{"num_attention_heads": 4, "head_dim": 64, "norm": "rmsnorm", "batch_tokens": 16384}
MLP neurons of a small language model. Each row is named by its layer, matrix (down: output weights) and neuron, and shows model dimensions 176-303. Each number is 128 + 32 x the weight over its row's rms, rounded and kept within 0 to 255. Numbers have three digits each. A neuron's up and down rows have the sign that makes its largest values positive.
A block is one neuron, or neurons of one layer that tend to fire together. After each block is what it responds to, as a language model described it from the Wikipedia text at the highest values.

L4.down133:161112090157140161137118120227090120101125154152125200165088181136124123084148119147127172168120150148184136145150146122132109134124101093146093136103149184094125108156112119123132136117125153104083099131166095120167183141155147141141132150110127113072136073140118071141069093077155113147124157081158134087112126121159098106106138146087153121105083145117162201124128060106100108117150
L4.down320:153113151096146118139093133099116101118125146164152133130106097224090070167122093148096140154157071151162092163192111109115153120138169143147149115093127138073173073071121133113105080134198155131148102151150129148164121102145128124123046126097085186112125156145129125095146134115133164120159144097126130094137137104160154184104170157126149127084118171138130125139178127136117166088146
L4.down402:120155133133160187081092145146055150146141094133099150149127147083149084082122099052166135118113071110064105077115168190117110121173154128118141130126121132105138144096114124132151133155168118167165150084138119063115071178114170144097122149186077128099155084193138083146117124076050116142176066145136116082151084142115163128106186143155155122096150137114112170077040111135112135108157
L4.down436:128134107125105152148135168132106120149108172200164131076103161166133103104173179103075129185121125197112091131116151160158131101044138170102139113192160115149176172165167150080120133154106157124187156147127147131153129138071116128122114032128133152108113136135134109115103208160191165153096125162133156128149123146087123156179144143129158167127143108134153121110085050144223148105150
Description: Prepositions or adverbials opening a new sentence or paragraph to set time or place, such as Since, At, During, In 2007.

L2.down401:169112124086076105091163104094147104137143128146155142119074142117102041145179132137118083124106161156109114142162167111148122098170120117112072111139128150095070089122165217146115174140183118095139133129162124159078107066072124107152119083157139158110133138105123185197140156090090164107051079122123149133122100109094102137167127110112140098163081149166179130105143108155102101122164
Description: Sentence-initial connecting words, chiefly In (In 1965, In addition, Thus, Those), plus in or by after a verb, usually before a date.

L3.down83:184175083127104178110161136159105101151123130128202102126151140158116152120159052099109160075167130140255124134149128128088130125085163115083163153103071139097121109119121123150092119146105140120065122088168114062094148136141072134174130177095189115108126087114179126164119101137137158146128118130158082113112120102134129120134176160095070160107167158102147155104168190157157111189098
L3.down108:126160117081094170083121118126150173084117145133107122139074122155126127113151139178105116122096084129143064079174135167168124109114107107121156153147113098046133084079189161120133164097155151147058131125116140139063148075089134108098100130121153104126121104117190102172154188189158129132119108077075188085096164152165104171093148138120147185118190143093096086091149119141121160129153
L3.down115:182106124106206153088141096144108130161100154171124116122127170138161081146138114115192118135122087165143118080145142162153104183121073102104148092059110159151137227034144114155141090116104082105092063114151149119155176161081163171178118098104136118185111174139162146156067102068077071107069192116155104133125178185149130167095192162149148134124130155127114105076125111198144161132121
L3.down138:110139135123125124155142117196110118124111171127139203153098182121182150104157144092104117121139087090143091102157116179163135138115154135119056028086140070140119132120101106139115138164179223130056119075111169119146151175177117115093099141109155163157144112095150111120114156073157139139063124147113176117140133114167184097081144134108122121090049174120099154126129096086114143118129
L3.down149:123057061149155087164129115166130156129177133113129125111094178148106092096148183179102150145112159111151162126166187049079133151156137169102118175174085171108117113187171125076122102103119113118140126159130146105188176087085056115136155087149078093082151056109108152175141131128183145125100110107160171082136132139136145148149107149198141129135118155104088167100190217108088092123151
L3.down204:177122127175111073082164176155109099140097119182154125188131149112055112127122143126165128126086106136074137132144090082135094131074120194174147054171081120183176122149145173102146154083094132061096161109163102078173113129145096072126131119122134160142141157065140144118089125133121184140114160156118169143113093091090126160143187146121167134099103136118137153122079108133145136079121
L3.down225:110100106161165099122108174123128096151086125135224202132140122157090134190069145087165146117130093158140139113158121167102117169145123141142123104105190167175121122191112132110106109171155161126163205132145118161153122099138140160099060138189110149118159132206137160150136074141095180142143178127123127131108123096160110196093124118094168177162079171132152138128099128139168131140102
L3.down276:176190087114116143146092118126042101111121110181157143121093108128111120116126164123118154131127121140111155099155115090111110137164160175116167157099126134157082141145153093107160126141139153100134173107165109152091135128152135090083121085145093129101149104153161176082101118124142106065142117133071125206081127118126125141165161135186097088068145130122140127117161184137167032094073
L3.down283:164141115095097162123156135106114093094137113146171152144087082110126069155092184103179155161104109160170167075139152133145184145161093109163133111150129133181178157106154172095083153141111115172152094103101156171137125178143094082118125097093092121160130121098161135147151068103131138098119161160153102108123128172119158137153055132151101096119129186084071109117138162106078141130112
L3.down286:084162170129082153157130147153109152149133067153117121103087155133103145153062126138118120122108130128125142158136130148137143134133132127147083145123094071141144123148134211144168144148154155125147129162159121122165126120074115179158107098127155158101140122115104102138111146094155168096126109037110173106096063147162116095120124170188118127073156136195167195104160122186152144151074
L3.down292:163126089058127123165204155109112094178109171128136080088137074166087143147088168124117103142135141092114161154152156117074123093123125150138153175179158142103185156150097126177115187110182127147133133098092125121088092119139167113108111139130086124083112140153147168143111142104168128152117146140139139136076137122083123087203177106084190087097093135157137095104106124155162127134074
L3.down353:168115180146134104093133103152086146124118103141119132122077109103092094152149131123100074150090105152157167121115122148238183085121118121144101103143113138154136211151056138138149123143157113061121136086083112191169096184070124098133157116166122104083046113133136123124077168078103123091079127147144162087117096119071156160192121184124166101063131219128116128149163087087123160159120
L3.down360:131215062137121141076169180165134133114098078173158131097117086160169213171104114099169173152131167106138139146130129155100066084067124144134140114174106086093107160096123086080172160123155119133092125100130139128129162118123152122131116149106128111103134121119157124140147144112119063126176109102115092152150122111181125108141173096151133107139148083168082152131123081185144118113063
L3.down370:142123143154124139179114063161080122052119161121096132106148100137130109131099076068149146119113125132151109104161136140123135138138109085121120148134165103133117149099088110217147098164124120125076138132125136147152090078133141126127150109206099091096139136060159121145164143106113115176029154153146131135050095114147137135110112064074154175097178123157148080076148176119115147082128
L3.down420:149195165093087145102145121152119127096136103141192120153123095130182149129116103114115154128124138163187086112107158089166127160127062097168192157130090175155089160079150142122158100095149149130109108127155152143170155086094076081145118216135098043137130164158107107099154147118178188148174092129143129126118176148127148087130169190138112157125116108177143128154146141091149089123105
L3.down423:122141122124111144108092121084094060122206110094134155099104116098166156142201074056124117122147098070089119101181136134098089167067124116076161113113059090152102144123085066137142097142166066168154152132123131142120187169116169185170123101134092140116143147152108095191104134168138090103055144108130149147118119150162185129097186115132090141140140153140063115101168075150098145106144
Description: Prepositions such as In, On, during, throughout, mostly sentence-initial before dates in biographies, e.g. In 1959, On 4 June.

L3.down7:091156142119128109127044148118076165087124144176138098182103082189142076169128103116110143173122121205109123118112141134108114128188112098106148095124163158156108111172167119094088078156131118163132145110141127144154126137151174097133132098132148157086123166095142129141086102088111132118132176127112084124113041133130141060151097124135133116111143105154113123095102156091055121146164
L3.down98:082062118152193109076190112123154104078107125117107113128096171133166145112138142146108130140128164122157167092102170097099097135162172141205130082137089107123134126119112132109105128150161111104186152133170128128106073111189162160154146120104127150141082165117147113124155109103135136166187137119075162096147105096061085128147097127164109178140102152130140076115075090138118143138152
L3.down139:108111139125114087126132199127189161123098089094098119162123139157142102105184133091101069148130172079129137098117174139116103145077116103119123174135130141138153236082097115135119165180157129106132121166154108119095074162125150171190134179099137088160104118193155164134108080085157145071163152115183080035167134091187061162117118111125165114129119106122170193116109117083118091086150
L3.down166:101134114126059194192110165135106122106089122089132161172079114094159143129146173137108139157137205112143120159139160175150096121095120107083141130152157068119060116123136157150177094148151135110157125118166105056121093144106170165169108142131159122113127136140093131045077124144102122073114177143102096139132128161139099123077151110122136122124145106151133143149163136209175103072096
L3.down170:158106155162168129114078120162107149087081136133109141128188127133151102172101155152216129099138105087106121095149145131155107100139141085132151146068144098121121156093104092138128182105078165142186078182167115135130148112129143134181053139094120033104119130089122080169113134058135104130131163158132126118127123155170171084174081145165119157099100159112122177152151086114158153146148
L3.down197:119075142112119108141125144138129087154113143131132142121183170203102083132164144076131160163137100152094158150062107106127130108181084124139094125139086172123175119149146128087100129102150183154164152132134107129105127148127135107111111149158147108097079098161098094092142151121167067096167158075099172162052134119137062121069141183130128112201160131112082122101133111101087154153111
L3.down198:061134105103103149141134082157107155082150121078105103090146146080174108125147136128098099133099151146131156082053124070107176152106153119128124126163070144111117158085112113164153129148164102106115188146101085115134120085134123142116165119098081219103091137112148112056170110152107082119139163087136148125174061158103116084146097102116138149144109174108117116063164123079128145130124
L3.down205:127139145091131218119141148172159108121150120151128137131110126142165096179094134115082099128154105095113168120094088167024150144124106143085160156167179175112092139050138145135105141170125113067156138085134129167127057180131105147109189129182146113145135051071155130144101138077111141153139098170183121080119125130106149114187111143129155133140105074142134043077137119122186133044110
L3.down340:119090147165102135171103147090139130123125144111088124068154147129157147114178081127140124140140101157147187197157091040122178136117071127196145145143160165081137144085096117139170135131057126113145122117078128177142134101156098167146133204121134162106074193098106083132071133121060160110092168170145131117073136182128167119143135119139049055150155091132135131096117183121150133165141
L3.down352:078138101129141146118106155046160082120057146158149089090072118157112128084077149133116130131128162130162132121135147149060109140145113148103098128143092071144132114059141143152109124074111172116148142122110160212119062115158209131112151093158110075102151136128148117121142127116122104135119131166116102174116115162144139088187118142134162155147085152076115048111145129102138093131184
L3.down380:110169116110147147127123157150125131102102103138143065067211069116143105123185105097113074113121128081128069166148179103134116152145143087100136164104103132119113137062100115145115178185141127142134183134135102134080141135141084180141187136093099133075149109087050040119143113079135101154100178130186071120101126145120174140143115101134119097083136098156122134142104095118134172091142
L3.down388:122107144137153180128079146153142157158090157091162053159106127082060168144054166162106159087158131100122126133141144125088040134123166110136124166146136148106143103181139102095125136139091089108160151193133131159175170063097098146075097089126133133160183132154098159139139153147120134130182083142161163164145102067162102165162140182184145142096123145171109165191129142076151124117055
L3.down401:133095175158143098102165153085136129123110141153090148114137121126142158103099154088063080135096146174122106124105061144128170179128124078150120131169115147112171137116127125123094148116132117086129118137101128129104172095153231155113144186152087176125122146133161073113101156170169116096102144131153127145150083171112143131122124087079019100190110098100175129111108156103136133150113
L3.down408:122099163071125117133060142111199121159132149144114102080123082170119163111104162185126162109116098164096152121077107126124167139104110064084183169157151110146106116122134121110133158077114186153158096118123107192103150089138160088087121143113106127174109139133110152121120150144119092122151149152115149134154147121096021154138162139157139162051150103100141136093091114138119149127074
L3.down424:122101148175120202119159133141118121137113118129146117153141148159068143119141042185102104172140116166085084181100166105162060135143136085099068117083158132110142149117165061148173127164196147152139091075126091118141056146153131109078115114140140144122102133095141127127143107064178092161136127110169094115137092078117095129161080100113115155191146134120117057156165114083110128100177
L3.down434:124123113105124153099151149135119048138137143093105111137152120070150160136147185127162146117136138131125157076140127150133107136102113175103201124132181157089160164116079160114097143139106078111153075151162102155079142111108152178104125130136080088126110129112174121175166111118137199124078101116117131091145128120125143148143129119140118096135178159142169146094138054092145111119117
Description: Pipe characters closing a cell in Wikipedia markdown tables, especially header rows after Time, %, Year, or a number, e.g. "| Date | Time |".

L4.down14:138160163101107140136180156105148133128140193171069145159103147113113122138126101058102132114164091107124145148143065121179110151160066146160155145116162083148129075159104114125105110148159125161106094163078160132041092168143169139149123134168122092066141116132121145139117111147090146158145144121155149144157147157144133148125143108126142156105127183134134137105159141097132195164173
L4.down62:128155093115191162124095190129110149075130140171097134061109165192144203091126119159159110135177161146130104146127141094138146139077158130111110147171112145103139087161108166082083138113128182175113177146116143123128140174141139169087097144110127107128085136123138117105095153144110096107166142159115101086166106099124154148146152097097090167151099121120161164128153111168165105099153
L4.down124:128184119067122103192099123122100158126135147124128151076108106146126104075137122181139205084076131128165095169108167124171119108091163080188070097096142133063151132101146128122098078167129127118108086133123145211088096099138128153084110090105123163154108123123108121154088121087081098091085131175076177159116096166139123139118091136123132097100112050100150147093119138092170154195166
L4.down395:141124148112124123097109136043177159135156136101083168110090127154155160133150187140134147091184183110098155151113111081167104130085077126094136233087176193160126114155132130077131085116130166108170129167133122124132144182079142142096156108052162115121155114152164128121176128123079185149197128152139154172117150179098125129092105129122085147159126101140124179137149117096162118178138
Description: Pipe separators between column names in the header row of wiki tables, e.g. after Title, PF, Sales; weakly "the" after prepositions in prose.

L2.down76:092174192094135162177108115135159120087150175093147113124093110062121113126152092187152139094152147121136148131213133101066173131106175142096114175182117156125113127076091120125148134120134140096135139109110176123134121099090126169175089087091118130152134154141083092088129137174125219131141093179115128111155083164165112148115092121175121160148076102126182070105192145147112114077192
Description: Pipe separators near the end of Markdown table rows, mostly header rows, as in Attendance | Source and Votes | % | ±%, plus semicolons in long number lists.